{"n_layer": 14, "d_model": 320, "n_head": 10, "n_kv_head": 10, "head_dim": 32, "d_mlp": 1280, "vocab_size": 8192, "activation": "gelu", "norm": "rmsnorm", "norm_place": "pre", "norm_eps": 1e-05, "positions": "alibi", "qk_norm": false, "attn_scale": 0.177, "bias": "all", "tie_embeddings": true, "parallel_block": false, "init": "normal", "init_std_qkv": 0.0395, "init_std_o": 0.0, "init_std_up": 0.0395, "init_std_down": 0.0, "optimizer": "adam_variant", "lr": 0.00142, "beta1": 0.9, "weight_decay": 0.16, "lr_head": 0.00549, "grad_clip": 2.0, "warmup_steps": 266, "schedule": "wsd", "decay_fraction": 0.869, "decay_shape": "linear", "final_lr_fraction": 0.0, "batch_tokens": 65536, "seq_len": 2048, "doc_mask": true, "train_tokens": 528900000, "steps": 8071, "dataset": "wikipedia_en"}
MLP neurons of a small language model. Each row is named by its layer, matrix (up: input weights) and neuron, and shows model dimensions 80-207. Each number is 128 + 24 x the weight over its row's rms, rounded and kept within 0 to 255.
After each neuron's rows, "fires in" lists the words (lower case) most often at its 100 highest values on Wikipedia text that the model never trained on.

L9.up452 [111 143 109 120 122 128 142 155 181 153 122 151 105 134 108  68 133 109 158 161 135  89 126 106 111 142 123 123  92 180 144 125  97 124 114 141 143 193 155 104 141 115 139 111 151 154 161 124 128 133 142 156 170 117  89 110 101 150  93 138 174 120 125 176 111 138 136 155 128 137 141 147 149 155 127 121 127  79 104 155 158 112 129  86 134  93 134 123 112 131  99 127 171 106 106 138 151 155 112 165 146 144 103 136 141 128 130 150 141 152 120 136 169 165  97  95 113 116 130  97 113 123 113 126  99 148 134 100]
fires in: "of", "at"

L9.up730 [146 153  92 111 137 135  96 155 145 157 139 102 108 125 124 137 145 135  94 117 112 126 117 128 113 132 167 127 145 140 107 135 124 154 116 153 132 170 151 148 147  98 120 114 120 178 132 125 158 103 111 149 139 140  81 110 133  96 103  95 104 167 134 162 131 149 134 129 111 157 138 106 109 109  82 138 106 123 130 183 123 167 110  83 136 120 151 122  88 162 138 114 120 175 117 112 147 145 139 119 121  67 102 170 124 134 152 138 150 146 146  83 140 142 127 145 107 130 148  84 140 147 110 113 147 122 134 129]
fires in: "n", "its", "was", "to", "is", "of"

L2.up907 [139 155  61  73  99 121 122 142 126 148 123 126 120 129  95 169 103 129 115 136  91  92 141  75 128 128 156 154  95 183 173 110  99 100 109 121 146 127 156 122 121 107 134 134 107  82 115 108 132 113 124 129 130 129 101 114 121 122 105 116 130 102 149 183 127 121 122 121 125 122 141 135 104 163 155 103 123 103 123 150 112 191 145 137 102 103 129 118 110 104 121  70  99 120 167 159 124 136 142 145 134 111 101 107 155  98 146 110 159 119 127 102 125 109 117 146 123 162 109 149 137 111 129 133 157 171 122 108]
fires in: "of", "than", "for", "about"

L3.up1129 [118 122  93 103  99 116 154 129 139 138 109 150 119 134 156 166 121 108  99 132 128 131 131  96 166 148 148 113 134 149 126 104 100 146 108 127 137 145 149 104 160 133 111 128 110 115 135 142 141 135 128 174 108  92 150 129 132 153 139 111 103  86 129 154 127 148 181 122 113 183 103 116 156  95  84 134 107 119 119 157 158 138 129  94 144 111 135 139 113 124 108  81 149 134 169 149 101 150 143 140 129 110 125 129 113 135 154 109 151 104 132  98 135 162  98  92 119 104 124  97 116 127 133 119 143 132 120 117]
fires in: "of", "ghar", "mohamed"

L9.up412 [132 124  95  84 139 144 120 135 129 148 163 103 133 130 112 139 141 149  88 127 130 128 140 120  99  93 133 110 114 115 109  73 172 111 149 149 101 106 125 114 140 130 138 117  96 178 115 135 151 131 150 103 127 146 102 119 162  96 118  75 150 115 141 170 125 130 120 168 119 131 136 137 145 149 105 142 128 118 127 129  89 145 134 121 139 134 138 123 118 125 159 149 132 121 107 155 103 145 151 140 127  65 120 174 154 141 135 144 129 141 136 145 130 135 101  99 152 107 116 136 144 195 147 107 130 120  82  79]
fires in: "it", "is", "she", "was", "they", "he"

L9.up149 [128  93 102 112 139 117 121 104 137  77 129 118 167 121 162 128 153 171 103 128 137 115 133 105 116 138 113  79 113 121 118 134 138 153 107 172 126 130 131 131 120 150 112 137 122  98 172 152 145 160 157 132 149 134 116 110 112 103 115  99  92 142 136 145 141 135 115 144 111 135 120 112  80 126 130 104 119  97 128 187 121 106  96 105 112 117 155  90 154 103 133 146  79 140  79 127 139 143 143 166 126 124 104 143 156 169  86 136 189 140 155 141 114 180 125 127  97 149 133 104 148 143 108 117 141 123 113 160]
fires in: "is", "more", "very", "most", "and", "highly"

L6.up191 [122 144 128  96  92 108 100 154 154 145 114 140 171 109 183 139 127 156 123 155 158  87 122 129 133 156 146 116 161 105 134 142 131  85 130  82 156 180 162  96 161 134 116 145 102 126 148  87 125 121 129 159 112 144  99  80 138 130 124 117 130 179 131 162  94 170 141 135 115 143 154 118 120 148  96 144 139 118 166 111 130 104 109 129 112 137 144 133 159 164 108  97 152 156 166 139  86 139 131 205 122 123 121 137 100 122 135 121 129 145 136 100 125 134 106 101 151 132 147 132 123  96  89  81 101 127 133 129]
fires in: "by", "with", "of", "for"

L2.up784 [144 140  97 141 135 134  95 147 160 117  79 129  86 126  92 133 134 113 114 125 151  62 126 107 102 172 173 121 119 155 128 173 153 131 131 116 145 122 116 138 197 196 112 130 107 168  94 105 100  94  93 136 145 125 129  95  94 160 114 136 115 117 172 133 119 152 111 131 137 110 177 106  89 161 153 119 140  70 166 140 108 129 124  89 133 106 115 145 137 133 124 173  97 150  91 105 137 149 174 152 143 123  85 118 103 164 138 139 151 134  81 136 126 131 127 146 116 141 109 109 117 132 133 121 141 141  96 129]
fires in: "had", "has", "have", "after", "having", "he"

L11.up859 [151 143  98  94 131 113 146 108 102 128 124 118 136 117 139  98 137 148 156 122 141 158 171 112 117 163 109 118 106 118  93 130 131 138 154 127 147 138 135 152 132 145 132 154 129 119 125 137 128 112 161 158 117 134 130 105 109 161 104 141 110 149 151 182 123 134 153 154 125 119 147 118  80 140 128 146 144  99 113 131  87 179 144 149  95 139 178 137  69 144 122 165 141 122 154 167 139 142 103 127 153  90 100 181  75 142 100 155 126 142 170 117 133 134 130 130 133 156  96 101 107 124 101 141  97 133 116 122]
fires in: "when", "where", "as", "although", "however", "and"

L6.up71 [153 133 111 173 107 106  76 126 146  93 118 151 109 119 141 152 150 102 140 112 125 129 131 111 134 165 140 134 107 142 111 110 116 135 131 130 106 127 171 121 112 141 121 123 129 110 132 119 172 113 132 111 185 164 167 117 126 151 108 140 133 161 164 145  97 136 123 153 129 175 122 139 111 131 135 124 138 165 110 151  95 122 146 120 152 138 125 148  85 137 140 108 138 116 124  97 128 150 175 121 135 117 120 111 120  86 142 106 145 141 125 136 102 179 138 113  97 187 131 127 122 115 142  92 112 130 147 139]
fires in: "him", "of", "to", "after", "by", "for"

L6.up767 [135 113  92 115 114  75 128 115 105 134 118 139 156 148 113 114 147 142  95 139 111  71 128 121 152 104 128 105 143  97 106 133 108  84  97 137 126 138 133 114 105 178 103 105 118 140  99 163 136 111 105 122  86 157 104 120 121 126 130 145  96  65 139 163 118 124  93 132 124 124 152 109 130 188 137 130 127 147 121 108 140 163 143 120  88 119 136  95 133  93 124 125  66 116 113 139  99 139 134  89 117  98 139 141 157 133 117 142 171 111 120 114 173 139 109 131 168 122 148 132 158  85 116 133 123 172 105 116]
fires in: "of", "new", "in"

L6.up1253 [125 102 125 107 107  79 124 130 106 140 133 181 127 125 134 135 189 134 116  95 167 120 131 130 138 137 125 138 125 132 105 145 121 107 105 125  94 146 190  92 152 136  86 150 117 184 120 162 139 120  71 164  96 133 110 104 111 120 114 102 102  74 164 144  81 117 121 111 121 109 112 120  90 146 132 155 174 119 131 117 121 145 104 106  94  85 126 122  91 119  98 121 137  96 104 110 119 151 126 120 127  89 116 154 137 125 123 132 139 102 157  98 140 155 121 158 136 101 123 151 178 120 118 128 138 175 114 103]
fires in: "in", "of", "the"

L10.up310 [131 167  93 144 142 125 104 111 112 161 112 153 151 141 141  97 152 137 138 160 161 168 149 102 143  87 147 119 102 117 137 180 148 115 119  96 106 161 147 148 125 138 117  97 118 137 110 175 134 125 132 149 124 106  99 126 138 149 112 103 146 121 134 148 147 109 138 112 108 119 145  95  92  94 123 170 144 129 102 145 171 171 142 106  89 154 117 130 144 143 121 124 144  95 133 158 119 157 126 145 143  85 153 141 137  90 173 132 120 158 185 113  86  81 110 149 134 121 156 143 112 120 157 115 159 140 152 218]
fires in: "and", "to", "the", "various", "as", "with"

L2.up773 [131 135 112  84 134 120 106 163 145 110  83 141 108 107 124 143  97 120 112 113 120  82 117 119 107 168 148 103 121 170 153 113 150 124 140 128 122 129 141 143 135 114 147 147 123 144 156 139 121 128 138 182 148 174  96 153 105 118 117 112 130  97 144 126 132 130 148 136 134 110 125 128 114 144  91 131 163 142 155 116 112 131 124  96 129 108 145 166 105 127 176 127 158 130 114 118 121 180 111 164 124 109  86  90 166 185 131 125 122 158 183 145 127 125 133 106 112 153 145  90 143 157 103 115 148 129 118 119]
fires in: "took", "has", "gave", "get", "had", "bring"

L3.up282 [ 98 146 110 107 123 118 133 105  67 149 152 155  83 132 171 120 148 145 122 109 131 111 133 112 147 139 123 135 123 140 171 106 139 126 131 124 127 147 110 109 134 115 115 124 103 112 147 160 104  99  78 117 108 141  95 128  72 143 139  79 104 113 144 150 102 133 130 115 138 114  94  90  66 136 146 140 151  97 113 145 154 132 161  89 138  91 165 102 140 152 131 106 163 108 142 154 136 155 160  96 116 102 113 130 140 115 154 129 146 113 180 124 179 126 144 144 114 108 100 147 148 107 151 120 135 143 126 114]
fires in: "in", "the", "by", "of", "under"

L9.up837 [124 120 136 119 152 120 132 137  95 194 142 151 122 134 199 122 130 146 130 163 155  97 131  73 145 166 156  93 135 157 152 105 143 134 103 146 133 174  99 137 158 141 140 101 112 112 108 110 136 123 117 133 153 126 105 159 105 137 118 121 123 125 129 132  90 143 165 120 129 180 127  45  74 127  54 102 128 169 114 173 108 111 120 125 150 142 128 124 126 109  82  96 128 146 121 136 119 111 134 137 122 125 107 158 153 123 115 121 104 129 104 129  96 131 162  82 117 129 116 108 144 132 134 113 110 133 144 180]
fires in: "as", "called", "of", "the", "name"

L10.up995 [139 113  83 110 148  95 128 130 119 166 116 119 147 116 171 103 152 162 125 144 158 124 159  88 131  81 122 112 131 108 108 119 139 104 154 150 131 118 114 148 108 115 144 129 134 130 151 157 144 148 150 153 173 139 108 113 113 134  76 120 131 151 153 113 145 123 134 106 162 130 118 132 127 168 125 127 155 139 113 126 101 198 101 108 130 166 121 150 131 100 102 128 139 139 122 162 126 115 132 171 137 134  97 124 150 152 109 111 134 128 187 131 111  98 153 149 118 141 146  91 161 132 127 104 130 130 116 155]
fires in: "and", "best", "as", "or", "is", "not"

L9.up576 [125 122  95 146 144  96 125 169 143 104 151 154 167 134 154 126 164 122 193 117 160  87 157 122 115 130 145  99 106 149 113 148 132  97  90 129 122 166 104 122 138  99 137 148  91 138 141 137 167 127 101 124 113 143 115 125  84 124 121 172 123 145 170 162  91 150 147 117 157 153 162 161 152 105 155 167 132 108 119 134  99 132 109  94 135 148 138 109  79 151 127 133 128 113 121 150 141 185 156 147 110 132  90 175 129  95 104 128 128 158 122 119 108 139  99 160 127 130 102  96 128 105 154 128 137 139 134 188]
fires in: "and", "of", "in", "to", "the"

L2.up822 [150 145  99  86 108  78  85 122 122 144 153 142 151 106 102 133 105 136  98  99 138 108 109 143 122 102 146 114 134 137 138 151 137  88  92 144 159 134 158 108 146  90 143 139 110 143 115 191 102 116  83 121 104 149 131 151 123 157 139  95  72 103 149 124  96 140 103 146  97 110 134 117 113 149 110  78 158 121 163 161  75 151 123 113 104 142 109 101 105 133 160 107 109  85 120 144 133 156 166 127  94 112 117 141 110 114 112  90 133 162 138  99 169 128 154 194 101 109 148 141 187 107 129 119 123 175  99 172]
fires in: "the", "of", "in", "north", "from"

L6.up965 [171 146 123 135 143 119 120 158 129 139 147 137 149 136 104  79 196 144 127  98 136 109 148 145 137 110 145 116 113 108 118 122 125  83 116 103 139 147  93 124 157 144 120 121 114 123 137 168  74  97 107 164 107 143 145 113 112 114 126 108 117 161 107 151 113 167 158 150 138 120 158 148 137 105  99 165 120 144 163 108 141 158 145 114 108 141 162 127 127 164  97  95 155 121 149 106 154 103 111 161 132 136 125 154 126  82 100 132 176 121 141  99 150 148  79 140 143 113 120 108 154 118 121 105 105 164 170 159]
fires in: "of", "by", "for", "to"

L3.up822 [147 110 137  76 146 108 115  99  84 117 157 144 101 124 124 113 189 180 112  82 101 135 162 109 103 155 124  72 143 155 141 138 142 115 104 137 133 139 165 100 134 175 111 146 106 162  98 136 129 139 135 159 134 127 132 124 128 104 147 106 118 135 180 140 115  85 140 104  93 135  96 156 149 209 132 177 174 160 160 148 124 137 152  84 129 125  98 121 122 116 113 123 116  96 100 113 129 144 113 116 115 110 118 147 131 141  94 171 149 155 135 130  99 147 134 177 122 195 127 129 167 138 101 101 127 130  89 134]
fires in: "a", "this", "the", "one"

L6.up652 [147 119 101 139 167  98  61 129 115 162 108  94 160 128 126 136 125 129  97 101 165  93 125 141 142 101 122 113 124 128  80 108 152 129  99 160  97 154 162 138 152 163 125 139 107 143 146 182 122 136 109 112 138 129 138 133 101 133 132  72 108 109 127 128 123 133 124 122 111 179 135 168 153 140 153 163 107 126 158 114 132 102 138 128 109 151 157 151 135  78 125 151  73 141 116 106 132  99 144 126  90 138 121 139 147  83 148 147 136 160 120 164 119 125 129 104 126 109 104 134  94 133 158  90 122 128 110 140]
fires in: "which", "they", "she", "and", "them"